Weights of a small GPT-style language model, trained from scratch on English Wikipedia: no biases in attention or MLP.
MLP neurons of a small language model. Each row is named by its layer, matrix (up: input weights) and neuron, and shows model dimensions 80-143. Each number is 200 + 20 x the weight over its row's rms, rounded and kept within 0 to 999.
After each neuron's rows, "fires on" lists the tokens most often at its 100 highest values on Wikipedia text that the model never trained on.

L7.up373,228,194,219,218,203,203,198,206,215,201,168,200,191,184,203,199,206,227,198,159,209,201,195,176,206,197,184,178,223,193,224,200,210,214,217,216,234,217,182,220,216,195,184,200,186,166,183,188,159,211,216,177,197,199,177,192,204,227,159,232,228,219,190,206
fires on: "g", "or", "v", "it", "c"

L9.up407,231,208,215,191,176,222,210,219,196,182,175,173,173,177,208,220,175,190,196,224,246,195,205,226,197,178,195,190,216,204,197,180,212,201,223,188,238,236,156,181,209,164,173,183,200,216,218,194,211,240,214,187,169,196,208,190,218,195,214,210,181,169,216,165
fires on: "ro", " ro", "ron", "orn", "re"

L9.up102,226,181,222,191,197,164,182,234,196,179,154,244,191,173,201,241,189,236,180,194,176,223,185,214,210,176,257,208,210,225,208,186,183,216,207,196,196,185,207,206,171,193,214,174,176,215,217,178,188,224,190,203,195,218,168,208,209,200,187,220,225,233,193,180
fires on: " d", "er", "n", "c"

L10.up248,186,180,224,186,232,171,187,215,156,199,206,194,228,189,202,165,224,184,245,191,193,190,205,196,170,188,166,205,194,198,194,188,188,200,167,228,200,197,190,210,191,218,219,209,200,191,214,192,187,220,187,215,173,207,177,222,202,203,196,222,215,239,164,194
fires on: "on", "-", "er", "k"

L6.up729,199,191,223,222,229,197,237,199,182,200,177,197,188,215,208,213,196,194,215,212,220,201,180,196,180,202,192,219,205,221,214,231,189,204,241,203,242,218,193,206,226,201,190,170,190,215,206,194,191,181,194,176,183,204,192,212,225,197,152,201,187,195,217,195
fires on: "ist", "l", "est", "ur", "am"

L10.up423,214,207,209,220,231,220,206,172,201,204,177,218,194,188,235,191,216,184,212,197,210,205,177,209,213,183,191,226,182,214,181,195,201,172,205,192,162,210,185,208,200,174,191,190,209,176,212,201,212,225,175,211,186,177,199,185,211,204,234,231,216,194,163,164
fires on: "s", "es", "ies", "ers"

L6.up77,237,241,249,209,175,204,202,205,209,213,221,163,188,183,201,161,209,203,201,189,203,217,170,211,186,201,201,202,170,243,225,198,235,171,147,186,204,174,218,186,195,171,223,234,233,201,200,211,204,187,177,230,250,196,228,175,236,204,198,244,176,205,225,208
fires on: "==", "ist", "if", "|---", "ap", "ic"

L7.up379,215,198,182,228,193,243,217,209,201,209,212,213,167,209,166,180,210,211,216,199,231,152,172,197,149,190,205,216,204,233,200,186,198,206,184,175,192,181,188,178,209,214,222,187,203,176,193,165,222,181,185,191,239,189,199,180,220,198,223,239,211,228,205,201
fires on: " and", ",", " &"

L7.up64,187,224,226,214,188,218,195,221,218,179,252,229,187,186,188,194,203,213,194,193,211,189,195,246,149,193,225,193,230,181,201,211,223,188,197,212,199,210,222,168,142,223,193,193,186,196,210,174,233,233,192,208,220,220,196,188,228,192,225,181,184,218,229,205
fires on: " in", "ent", "in", " to", "nt"

L7.up290,162,219,188,232,188,186,181,177,215,192,188,216,206,170,247,216,171,213,213,211,175,167,183,194,181,216,195,210,198,185,206,201,215,232,202,220,207,199,181,194,166,204,226,185,210,230,222,216,202,210,227,180,164,231,192,213,205,182,216,162,221,188,212,212
fires on: "or", "al", " Bl"

L5.up437,198,198,175,215,208,224,193,180,200,179,181,196,232,183,223,210,214,194,216,225,231,205,181,233,188,198,175,219,229,208,248,211,189,177,164,194,203,171,205,179,228,201,232,192,192,220,200,226,193,207,207,167,239,162,199,152,225,227,174,205,210,183,179,184
fires on: "at", "ak", "er", "il", "ur", "ig"

L6.up451,178,214,214,170,184,179,212,178,182,183,186,204,191,226,196,217,171,166,209,225,223,201,198,184,179,196,181,215,194,232,194,181,199,219,213,199,209,178,192,188,192,177,215,195,213,185,165,145,198,195,166,234,198,239,182,210,235,193,207,206,181,179,207,220
fires on: "l", "d", "in", "n", "ron", "if"

L9.up168,186,189,195,236,178,221,230,204,184,199,192,202,210,203,179,238,194,209,214,192,219,156,236,208,183,205,195,174,210,188,191,188,213,194,241,178,206,201,181,203,193,226,198,178,204,190,187,195,176,221,199,154,193,196,187,219,217,181,188,207,187,203,189,209
fires on: " |", ",", "\n", " as", ".", ";"

L9.up628,185,154,207,187,223,186,177,205,196,177,169,172,236,176,200,195,226,185,215,225,223,170,244,210,206,180,190,187,220,196,200,176,215,197,158,200,215,217,230,226,206,190,198,199,204,198,216,176,176,180,209,217,214,213,195,178,167,187,231,205,200,248,179,150
fires on: "i", "'", "t", "-", "ish", "fer"

L5.up398,214,186,169,216,216,220,169,188,193,189,211,179,189,191,204,189,248,213,239,221,223,164,194,231,159,195,181,212,229,198,207,217,207,225,183,194,205,154,207,200,179,221,186,192,213,204,220,198,195,246,192,167,224,172,230,223,184,170,166,209,212,210,222,196
fires on: "ig", "ict", "ter"

L6.up49,249,190,195,214,211,188,246,210,162,210,191,213,193,199,194,216,193,191,206,217,225,204,176,199,184,160,200,183,225,225,235,206,190,203,192,173,196,238,148,202,189,179,185,161,190,180,226,208,200,212,212,204,219,210,211,161,177,226,201,237,203,207,228,207
fires on: "re", "ce", "le", "ro", "ate", "he"

L10.up410,202,177,199,188,221,173,241,203,193,183,207,180,184,184,213,245,215,245,197,206,190,202,184,194,176,160,207,209,209,217,214,176,174,233,208,171,205,239,205,223,228,198,169,177,193,227,213,203,179,196,220,198,203,197,201,214,208,211,210,173,210,230,198,202
fires on: " B", " K", "K", " b", "C"

L9.up205,212,222,178,200,182,244,182,197,195,214,174,176,236,248,233,178,200,196,218,179,173,172,189,207,208,200,138,220,213,204,240,196,198,226,216,211,171,193,222,211,204,206,180,207,183,189,201,221,201,186,178,204,185,185,168,218,190,184,198,211,137,211,190,198
fires on: "s", "at", "p", "w", "al", "r"

L9.up639,165,174,237,219,202,205,198,205,216,191,215,174,200,199,223,182,154,190,215,198,195,235,187,203,187,189,225,196,189,197,191,180,186,193,188,214,197,174,201,217,212,244,223,183,193,225,187,223,190,194,215,187,223,198,212,195,192,195,209,248,193,166,200,208
fires on: "on", "iv", "v", "ic", "orn"

L9.up701,227,217,205,197,173,210,166,179,195,215,177,196,160,236,188,238,198,217,218,222,220,173,245,231,209,214,200,195,187,190,209,197,193,187,178,179,203,173,176,168,188,211,181,191,198,207,180,206,185,211,177,216,201,164,204,221,225,188,192,206,197,167,183,215
fires on: "ac", "c", "ian", "oc", "ch"

L9.up534,210,204,199,198,178,195,197,185,199,212,205,165,208,190,180,211,193,214,191,184,185,210,211,195,164,198,228,191,177,220,181,210,226,206,197,201,175,222,180,170,200,203,190,160,198,181,181,229,148,188,210,180,163,196,163,174,204,207,221,228,177,202,239,223
fires on: "aj", "om", "t", "p"

L5.up283,178,196,206,209,182,198,198,177,155,179,209,211,210,214,201,208,207,157,198,225,207,184,177,160,189,228,207,227,227,216,217,179,176,201,200,226,218,206,174,224,191,191,189,197,212,219,171,140,206,194,174,240,192,192,214,179,197,213,232,185,174,212,199,186
fires on: "l", "an"

L6.up496,203,223,225,198,201,213,192,220,199,199,192,154,263,191,196,209,203,207,192,192,190,220,200,193,216,207,199,174,228,229,211,206,191,187,200,201,195,229,203,222,193,197,193,189,214,203,229,208,237,216,186,216,241,209,174,205,204,169,223,222,220,222,179,130
fires on: "ri", "d", "al", "ust"

L6.up33,195,210,233,203,206,223,194,192,229,190,207,193,192,175,193,190,167,179,200,174,208,218,169,193,193,200,210,196,176,217,186,212,186,177,214,234,197,173,191,169,209,211,210,167,196,205,221,197,234,174,236,204,211,191,216,194,198,204,214,231,214,184,191,190
fires on: "ad", "ic", "od"

L10.up67,217,207,190,169,219,228,204,175,211,228,218,220,191,205,226,174,218,192,232,188,191,193,189,196,223,226,190,221,206,211,203,234,199,194,208,198,161,188,198,189,188,192,178,170,218,176,202,199,223,229,188,192,199,145,197,208,219,193,210,195,209,188,168,153
fires on: "s", "es", "ers", "ies", "ings"

L9.up163,196,205,191,212,166,200,181,205,217,148,224,231,247,177,211,214,183,185,205,190,173,208,185,223,202,244,217,208,217,167,236,213,213,197,187,171,195,162,199,205,201,201,222,191,175,206,200,216,203,226,210,140,205,209,200,186,209,176,188,210,238,207,166,220
fires on: "il", "at", "it", "w", "ro"

L5.up636,222,219,205,229,194,185,193,180,192,216,190,229,196,210,201,243,183,199,181,208,220,158,172,202,200,163,220,236,193,175,214,189,181,220,174,218,247,217,175,208,231,184,199,173,216,196,195,212,190,193,195,219,170,162,217,183,196,186,194,164,185,196,217,208
fires on: "as", " k", "ah", "u", "ag"

L10.up432,200,182,225,196,232,211,196,194,187,204,211,197,190,209,167,179,178,218,185,198,159,213,182,238,190,187,196,215,210,209,185,205,223,158,192,192,205,208,239,218,207,238,204,192,196,183,213,208,211,231,193,215,252,222,171,195,220,191,223,210,191,183,219,180
fires on: "ur", "ic", "t", "oc", "g"

L6.up185,210,184,186,182,222,216,195,186,200,217,193,202,201,210,175,171,206,192,198,221,182,175,165,239,201,179,233,164,211,197,174,210,200,202,187,190,179,184,202,215,174,190,174,126,181,210,205,240,189,195,204,196,208,222,190,192,199,196,197,184,215,205,208,225
fires on: "t", "at", "e", "ts", "im"

L10.up449,203,178,199,189,225,218,180,206,197,189,188,195,234,220,191,184,201,191,211,148,205,168,251,224,210,229,182,209,215,221,210,189,207,216,182,177,181,201,240,225,199,166,225,214,203,172,233,196,140,197,205,171,192,182,187,188,194,196,204,209,175,240,223,174
fires on: "p", "s", "vi", "c", "i", "t"

L7.up705,185,200,204,158,191,191,170,164,140,192,182,208,237,207,185,175,187,193,195,210,193,181,178,194,180,180,232,197,228,187,189,177,222,235,218,208,201,237,205,190,170,203,200,216,223,187,198,178,187,232,147,202,203,173,216,209,196,180,228,217,193,193,209,197
fires on: "l", " |\n", "g", "L", "1", " reg"

L6.up478,198,201,203,230,207,183,199,221,193,172,169,185,213,174,196,195,182,224,177,173,217,178,218,168,212,182,202,182,248,224,225,180,178,224,163,207,197,212,202,202,192,180,169,161,169,189,180,180,180,164,196,179,194,179,170,193,186,188,215,186,175,232,215,211
fires on: "t", ".", "d", "c", "g", "D"

L7.up376,187,211,197,164,223,210,215,194,195,196,171,209,202,225,200,198,192,193,229,179,167,192,224,184,202,197,177,183,229,235,242,191,198,181,191,181,206,212,200,197,231,166,207,191,170,222,174,201,182,173,216,186,185,186,214,168,210,190,167,234,243,200,232,175
fires on: " H", " L", " D", " E", " A", " C"

L10.up240,218,253,205,196,209,204,219,190,227,177,173,210,193,215,192,192,204,215,228,203,167,208,167,195,206,183,216,196,233,183,205,194,196,206,195,187,205,207,182,180,196,203,191,145,207,186,209,228,203,231,179,176,247,187,198,212,211,206,218,198,202,216,221,159
fires on: " S", " gr", " Gr", " s", "S", "r"

L6.up627,193,165,225,184,204,215,189,169,191,157,212,211,206,173,213,211,200,210,186,199,204,186,172,222,206,205,184,216,201,199,211,181,194,182,167,187,216,241,229,216,212,170,183,173,185,198,204,232,195,233,193,234,183,213,179,199,186,209,197,234,214,198,202,190
fires on: "ent", "ort", "b", "m", "et"

L3.up64,203,228,195,222,177,204,188,178,194,209,207,169,182,189,168,188,189,187,182,231,196,182,179,224,188,198,191,188,228,210,216,188,175,214,169,202,174,177,207,196,193,180,195,210,207,199,223,190,185,191,186,216,158,194,198,175,184,216,206,184,201,177,171,183
fires on: "b", "un"

L9.up435,229,220,189,237,213,222,177,194,199,199,237,202,169,205,213,225,209,173,198,230,206,213,161,183,198,198,200,220,191,199,209,193,178,170,219,212,211,188,178,213,166,212,187,216,215,219,216,151,197,183,205,208,209,195,203,199,212,199,238,198,222,206,191,205
fires on: "as", "a", "th", "s", "ra", " sec"

L10.up366,204,204,183,218,178,199,210,208,219,189,194,195,196,167,184,244,187,245,210,196,210,229,207,206,173,206,216,230,197,195,180,199,222,193,218,198,180,209,151,168,198,193,202,203,186,174,206,201,182,197,191,161,159,171,184,199,237,200,194,229,197,207,184,216
fires on: "t", "om", "v", "ac", "th"

L10.up319,212,166,211,198,236,164,199,188,204,170,187,239,182,214,185,192,227,195,208,186,186,216,177,244,213,225,210,209,195,193,223,202,198,216,200,178,198,187,227,177,205,223,198,213,209,181,202,182,204,203,176,190,209,211,193,210,198,196,187,196,190,207,198,174
fires on: " s", "ar", " im", "im", "m", "amp"

L7.up369,226,229,216,198,195,209,204,185,216,201,182,207,191,189,177,203,210,192,217,143,207,192,194,188,216,202,181,218,215,201,191,205,211,223,199,197,204,179,215,212,185,210,186,197,242,169,208,231,195,255,184,155,238,169,152,194,212,187,224,187,190,228,192,203
fires on: "S", "y", "ar", "os", " S"

L9.up489,243,177,240,198,201,181,221,227,172,193,167,199,167,189,201,190,205,210,197,200,198,189,201,200,204,187,210,192,214,201,197,188,173,231,193,227,212,206,205,204,194,150,224,178,175,198,231,256,197,168,202,181,175,192,215,242,194,214,185,170,168,222,222,217
fires on: " O", ".", " p", " on", "O", "c"

L6.up204,240,229,205,215,218,185,224,174,210,195,200,184,189,192,221,187,179,203,217,222,213,211,167,214,199,193,193,210,185,176,185,197,167,194,185,196,215,214,231,218,189,219,236,174,209,208,209,198,185,205,212,165,182,175,191,186,206,228,225,204,206,189,205,182
fires on: "ec", "ock", "on", "a", "ers"

L7.up537,193,155,183,173,187,197,212,202,176,213,183,193,230,168,167,226,186,232,182,188,228,174,206,209,203,196,188,170,229,205,216,208,203,213,178,186,154,198,260,205,251,202,190,166,202,214,215,217,201,162,167,238,179,216,220,162,203,186,232,192,176,177,178,186
fires on: "ed", "own", "en", "ased", "cted"

L6.up747,212,226,222,210,202,220,211,180,227,199,196,226,210,186,162,181,179,181,193,178,218,199,191,202,203,205,188,168,205,204,202,218,174,208,210,228,187,204,213,182,179,195,179,189,213,173,183,219,229,193,235,222,196,192,190,185,170,220,249,197,211,171,187,208
fires on: "ent", "ad", "end", "ist", "as", " |\n"

L7.up412,201,187,193,218,168,208,182,167,220,208,126,198,215,194,206,176,238,198,221,210,215,201,192,214,234,196,181,230,200,213,174,191,196,164,169,213,180,194,193,198,196,190,221,186,222,200,190,237,182,207,219,214,222,179,212,187,210,174,221,244,254,194,221,184
fires on: " C", ";", " St", " A", " M", " G"

L9.up211,217,197,186,227,197,214,207,184,190,179,205,200,221,208,174,200,203,186,176,206,210,207,189,238,204,224,152,201,237,181,199,214,157,223,193,201,201,204,210,232,214,201,229,220,206,196,246,157,209,168,204,198,225,184,220,173,186,205,214,195,203,178,182,193
fires on: "en", "b", "ec", "ly", "id"

L7.up306,211,204,216,195,186,162,225,204,167,166,210,192,217,158,202,196,175,211,169,210,177,191,208,205,195,184,198,229,222,198,199,180,239,221,207,214,184,212,196,190,200,226,173,163,180,226,177,180,189,198,181,181,214,179,187,204,221,200,214,220,178,169,208,217
fires on: "ast", " b", "en", "x", "s", "est"

L10.up420,197,200,187,224,235,183,171,192,192,182,196,201,225,213,214,190,187,255,206,228,199,193,209,219,183,222,191,161,185,200,170,184,186,199,209,196,196,215,186,173,216,208,194,161,173,217,185,194,202,190,197,209,209,213,207,226,194,225,170,219,203,217,195,219
fires on: "qu", "f", "st", "or", "g"

L10.up497,191,212,178,190,198,208,184,174,190,198,206,228,193,220,237,183,144,220,209,203,172,172,167,228,186,221,206,184,188,180,239,199,229,223,196,206,203,221,201,177,228,186,169,200,197,207,190,201,174,185,255,196,210,183,203,214,171,205,210,197,176,235,197,194
fires on: " Mar", "ar", "it", "er"

L5.up433,193,222,210,180,188,230,169,189,185,227,185,167,170,215,187,186,219,188,198,200,187,212,206,191,202,226,209,245,153,181,194,223,189,221,171,208,227,177,187,177,175,187,198,185,239,227,209,224,219,196,203,208,217,176,202,182,263,198,211,193,166,194,246,246
fires on: "as", "id", "to", "in", "ro"

L3.up295,174,217,220,215,197,161,174,179,156,190,199,175,174,191,182,205,217,191,224,211,216,164,198,202,206,203,215,225,197,218,201,213,171,203,193,168,206,185,180,198,194,214,199,189,186,188,206,204,208,234,193,190,159,183,202,227,184,195,182,210,189,190,206,186
fires on: "ig", "ram"

L6.up716,164,225,199,163,183,195,219,204,187,185,183,187,194,148,161,192,217,220,174,198,212,195,197,225,203,207,212,211,204,199,191,185,190,232,215,189,204,207,185,185,220,208,172,149,173,214,205,190,200,184,188,246,229,203,206,197,165,211,203,222,175,210,168,182
fires on: "al", "ical", "ed", "en", "d", "ant"

L5.up381,198,179,190,193,192,207,196,215,184,167,184,174,175,178,221,209,192,194,233,212,186,192,176,203,201,180,196,194,186,191,192,192,194,227,205,145,195,177,201,186,188,198,229,167,191,235,219,219,213,216,184,168,226,198,255,202,161,198,168,227,192,198,205,175
fires on: "ic", "est", "od", "ig"

L7.up53,204,187,187,220,202,214,193,223,229,202,173,204,175,196,198,149,209,199,198,209,211,172,187,219,186,224,224,251,195,157,176,202,194,180,207,212,231,218,212,200,226,232,209,176,212,199,193,170,192,210,213,216,235,201,179,192,193,207,231,205,177,218,185,218
fires on: " and", ",", " &", " or"

L6.up420,196,193,184,219,209,191,215,179,205,198,142,215,207,214,167,189,191,186,218,263,195,194,192,204,188,217,197,212,248,209,215,194,218,207,176,209,173,207,200,174,208,171,207,187,210,215,222,190,212,186,255,195,179,222,181,179,222,201,194,246,227,197,226,190
fires on: " C", " Re"

L9.up133,203,179,214,211,237,196,226,184,178,222,218,202,174,160,201,206,165,175,224,169,201,195,188,204,217,181,196,232,209,227,225,188,198,191,164,223,208,182,181,196,217,167,221,148,188,220,202,172,225,203,178,196,219,186,212,185,208,224,191,233,160,194,178,217
fires on: " b", " m", "b", "B"

L9.up714,206,169,210,215,199,227,180,201,209,201,231,203,217,215,180,140,223,224,203,185,222,177,187,223,175,195,216,198,223,186,182,218,200,220,144,194,262,184,207,211,168,211,222,205,225,194,200,180,193,231,186,211,218,162,187,180,206,191,203,229,184,214,197,206
fires on: " and", " &", " to"

L5.up501,168,230,188,235,212,193,177,187,188,223,197,209,213,208,204,186,190,193,183,238,201,203,181,170,194,241,203,209,222,202,230,181,153,195,222,186,199,177,213,193,208,188,191,198,201,217,238,176,200,195,229,223,191,214,205,216,206,205,208,245,205,216,207,196
fires on: "od", "ron", "m", "rib", "ain", "ric"

L5.up484,211,219,173,215,227,199,185,200,203,222,170,239,234,223,171,196,196,161,168,233,193,195,192,212,239,170,216,197,203,206,214,191,212,181,192,219,201,156,195,205,158,181,202,177,159,214,190,157,183,190,196,181,183,223,179,172,229,197,221,210,228,228,174,195
fires on: "s", "ers", "er", " bec", "c", "cc"

L6.up509,205,173,220,208,217,221,227,186,200,204,190,233,225,186,194,193,246,218,177,209,191,198,212,201,185,244,200,226,208,204,206,217,193,184,207,187,189,179,183,213,187,215,169,178,201,197,186,213,186,146,185,210,220,203,213,155,205,211,197,184,234,215,225,187
fires on: "is", "us", "i", "en"

L6.up147,211,226,240,222,190,234,170,189,207,197,195,169,210,194,174,167,225,166,163,208,234,202,172,202,206,202,241,210,184,197,224,207,170,201,193,221,168,208,200,208,195,192,188,176,219,246,211,194,193,216,227,222,208,204,216,175,155,194,198,234,202,215,174,239
fires on: "od", "re", "op", "en", "rib", "im"

L6.up3,205,237,169,211,187,224,193,191,255,210,201,214,212,207,204,171,168,221,183,181,161,183,169,244,204,170,192,188,233,197,210,229,198,223,172,179,188,197,212,225,203,165,179,203,192,192,207,236,200,190,186,220,216,200,221,199,149,203,212,194,229,192,188,196
fires on: "at", "un", "ar", "t", "it", "ight"

L10.up603,189,221,244,187,242,224,216,179,192,202,161,237,217,185,238,203,160,227,215,208,189,178,151,161,193,219,193,186,174,188,179,172,228,209,215,211,168,222,208,223,204,212,209,170,211,202,211,195,202,175,212,207,190,218,202,233,194,171,177,205,231,220,227,188
fires on: "or", "av", " Sp", "et", " I", "d"

L3.up136,214,217,200,202,222,217,193,188,215,191,189,182,214,185,206,195,237,170,204,170,230,191,211,184,190,200,194,181,195,206,202,217,211,183,198,197,206,195,188,219,193,210,197,219,215,176,199,194,230,195,211,206,217,237,218,209,185,221,211,191,198,224,233,210
fires on: "ly", "ish", "is", "ight", "ry"

L9.up545,173,192,180,219,191,221,179,210,145,209,164,173,194,194,226,187,162,193,200,229,229,168,171,207,175,202,202,190,219,212,233,213,192,200,203,201,230,246,205,212,221,194,200,191,192,223,209,187,197,226,196,186,210,181,249,194,203,198,179,171,170,218,173,171
fires on: " U", "l", "u", "b", "ur"

L9.up747,230,206,206,228,204,195,191,208,169,166,210,248,213,207,213,220,216,230,239,227,205,164,221,229,225,198,167,177,213,169,210,205,200,184,199,182,175,201,204,152,219,172,198,232,193,212,189,193,169,250,189,170,186,150,228,220,174,180,194,196,220,222,184,206
fires on: "ac", "c", "'", "re"

L6.up421,182,219,186,173,184,183,207,194,170,174,187,193,194,245,189,192,167,225,186,206,242,176,156,188,226,215,170,171,248,210,214,217,167,243,190,207,187,187,199,179,189,190,234,220,188,217,207,201,169,186,216,224,197,170,197,179,189,223,230,187,179,160,188,235
fires on: " |", "S", "ice", "ing", "ad", "b"

L3.up296,258,200,215,202,157,194,166,175,215,187,208,224,194,210,206,207,207,182,179,197,208,194,197,202,189,221,189,197,193,237,193,171,213,175,169,194,196,206,226,181,169,195,182,213,217,212,226,200,213,208,182,247,222,176,198,195,221,183,195,190,187,213,190,223
fires on: "==", "|---", "ath", "ough"

L10.up544,210,185,181,218,234,236,254,209,198,171,206,195,177,222,193,210,250,180,186,175,186,186,222,219,182,228,211,188,194,182,191,208,226,200,214,174,213,223,219,211,206,264,194,202,231,146,203,216,217,177,182,170,222,189,226,211,193,234,158,189,211,180,190,194
fires on: "en", " W", "w", " w", " ", "W"

L9.up637,190,225,217,200,206,210,201,219,221,161,229,164,235,191,190,169,204,225,188,207,203,177,183,232,211,207,205,181,203,193,208,197,214,214,175,189,206,221,165,217,199,230,181,174,204,201,219,208,198,217,161,212,180,183,183,222,212,179,231,273,184,207,163,214
fires on: ".", " to", "ent", " or"

L6.up51,242,179,201,208,182,188,217,218,203,198,214,175,202,199,223,187,212,218,189,185,217,209,232,180,203,207,199,199,214,183,207,186,200,222,233,187,175,211,200,177,194,194,221,224,208,201,224,194,186,238,225,161,184,211,223,181,195,161,201,235,203,210,200,199
fires on: "ild", "y", "ollow", "ind", "t", "et"

L10.up61,206,200,258,172,202,207,183,162,184,199,237,224,184,197,224,211,219,160,182,185,217,205,189,244,200,211,183,206,215,199,223,212,163,190,203,155,228,215,198,178,187,180,223,219,192,199,208,239,188,244,185,191,198,228,185,194,196,220,203,215,176,222,207,184
fires on: "m", "et", " of", " J", " j", " N"

L9.up503,180,206,201,213,184,197,221,184,200,206,191,214,216,214,218,216,209,206,220,198,211,196,190,175,191,206,200,179,238,217,163,161,220,220,210,212,216,174,173,223,204,219,179,178,170,213,222,188,195,197,199,204,207,243,184,219,202,167,183,202,174,184,195,196
fires on: "iv", "|", ".", "av", "–", " |"

L6.up37,198,196,223,225,167,213,222,196,195,170,175,200,176,177,201,236,184,159,234,188,203,177,192,172,180,214,213,184,179,179,192,172,200,158,235,228,188,212,233,169,219,219,183,218,174,196,229,185,239,204,200,185,177,190,229,224,212,171,215,192,181,151,178,188
fires on: "ad", "en", "d", "st", "ot"

L10.up656,204,236,217,211,187,174,219,198,187,172,181,194,225,211,213,214,179,234,203,212,191,216,184,201,149,252,198,199,211,224,208,187,228,204,222,192,180,211,211,211,188,210,205,186,227,196,192,218,173,196,179,207,208,216,227,194,210,200,213,168,205,229,199,193
fires on: "ot", "e", "ist", "av", "am", "i"

L5.up567,218,244,183,190,215,176,171,196,163,209,194,187,201,191,229,176,190,206,173,200,222,165,182,182,185,205,189,239,214,181,224,213,167,181,226,171,215,190,250,190,220,193,176,200,202,205,216,198,197,192,207,149,199,211,185,194,190,202,198,266,188,211,182,255
fires on: "ely", "rib", "r", "re", "N", "m"

L5.up587,205,200,209,207,193,202,172,175,209,187,196,179,199,198,208,199,216,190,206,178,209,198,171,237,202,190,211,197,173,209,194,196,239,148,231,240,203,242,199,209,217,242,214,213,214,215,167,211,220,196,179,198,191,214,200,218,211,212,199,233,159,200,229,198
fires on: "in", "ond", "an", " up", "or"

L9.up767,236,217,200,204,184,205,219,220,227,183,174,195,192,200,187,209,178,204,192,223,247,180,202,208,184,186,176,193,247,170,200,171,208,202,223,212,187,197,213,229,190,184,214,269,213,204,242,181,191,205,215,202,181,207,220,213,183,187,210,209,188,181,180,222
fires on: " the", "et", "t", "d", "b", ","

L6.up179,202,218,192,183,200,213,211,189,174,235,184,200,179,227,175,229,205,199,188,224,179,180,224,192,207,198,186,168,237,199,182,179,198,199,224,189,170,212,174,192,192,173,189,177,199,219,194,193,193,172,208,177,142,231,191,215,204,213,222,208,227,147,214,174
fires on: "e", " Col", "ber", " Re", "ot", "ec"

L6.up254,229,206,224,211,205,204,203,193,217,233,200,239,215,220,205,231,213,201,200,198,207,206,181,206,209,174,205,231,179,168,183,234,185,210,180,215,227,175,177,201,217,191,170,182,231,249,206,201,175,139,208,222,204,210,215,164,244,184,236,191,228,217,205,209
fires on: "i", "z", "as"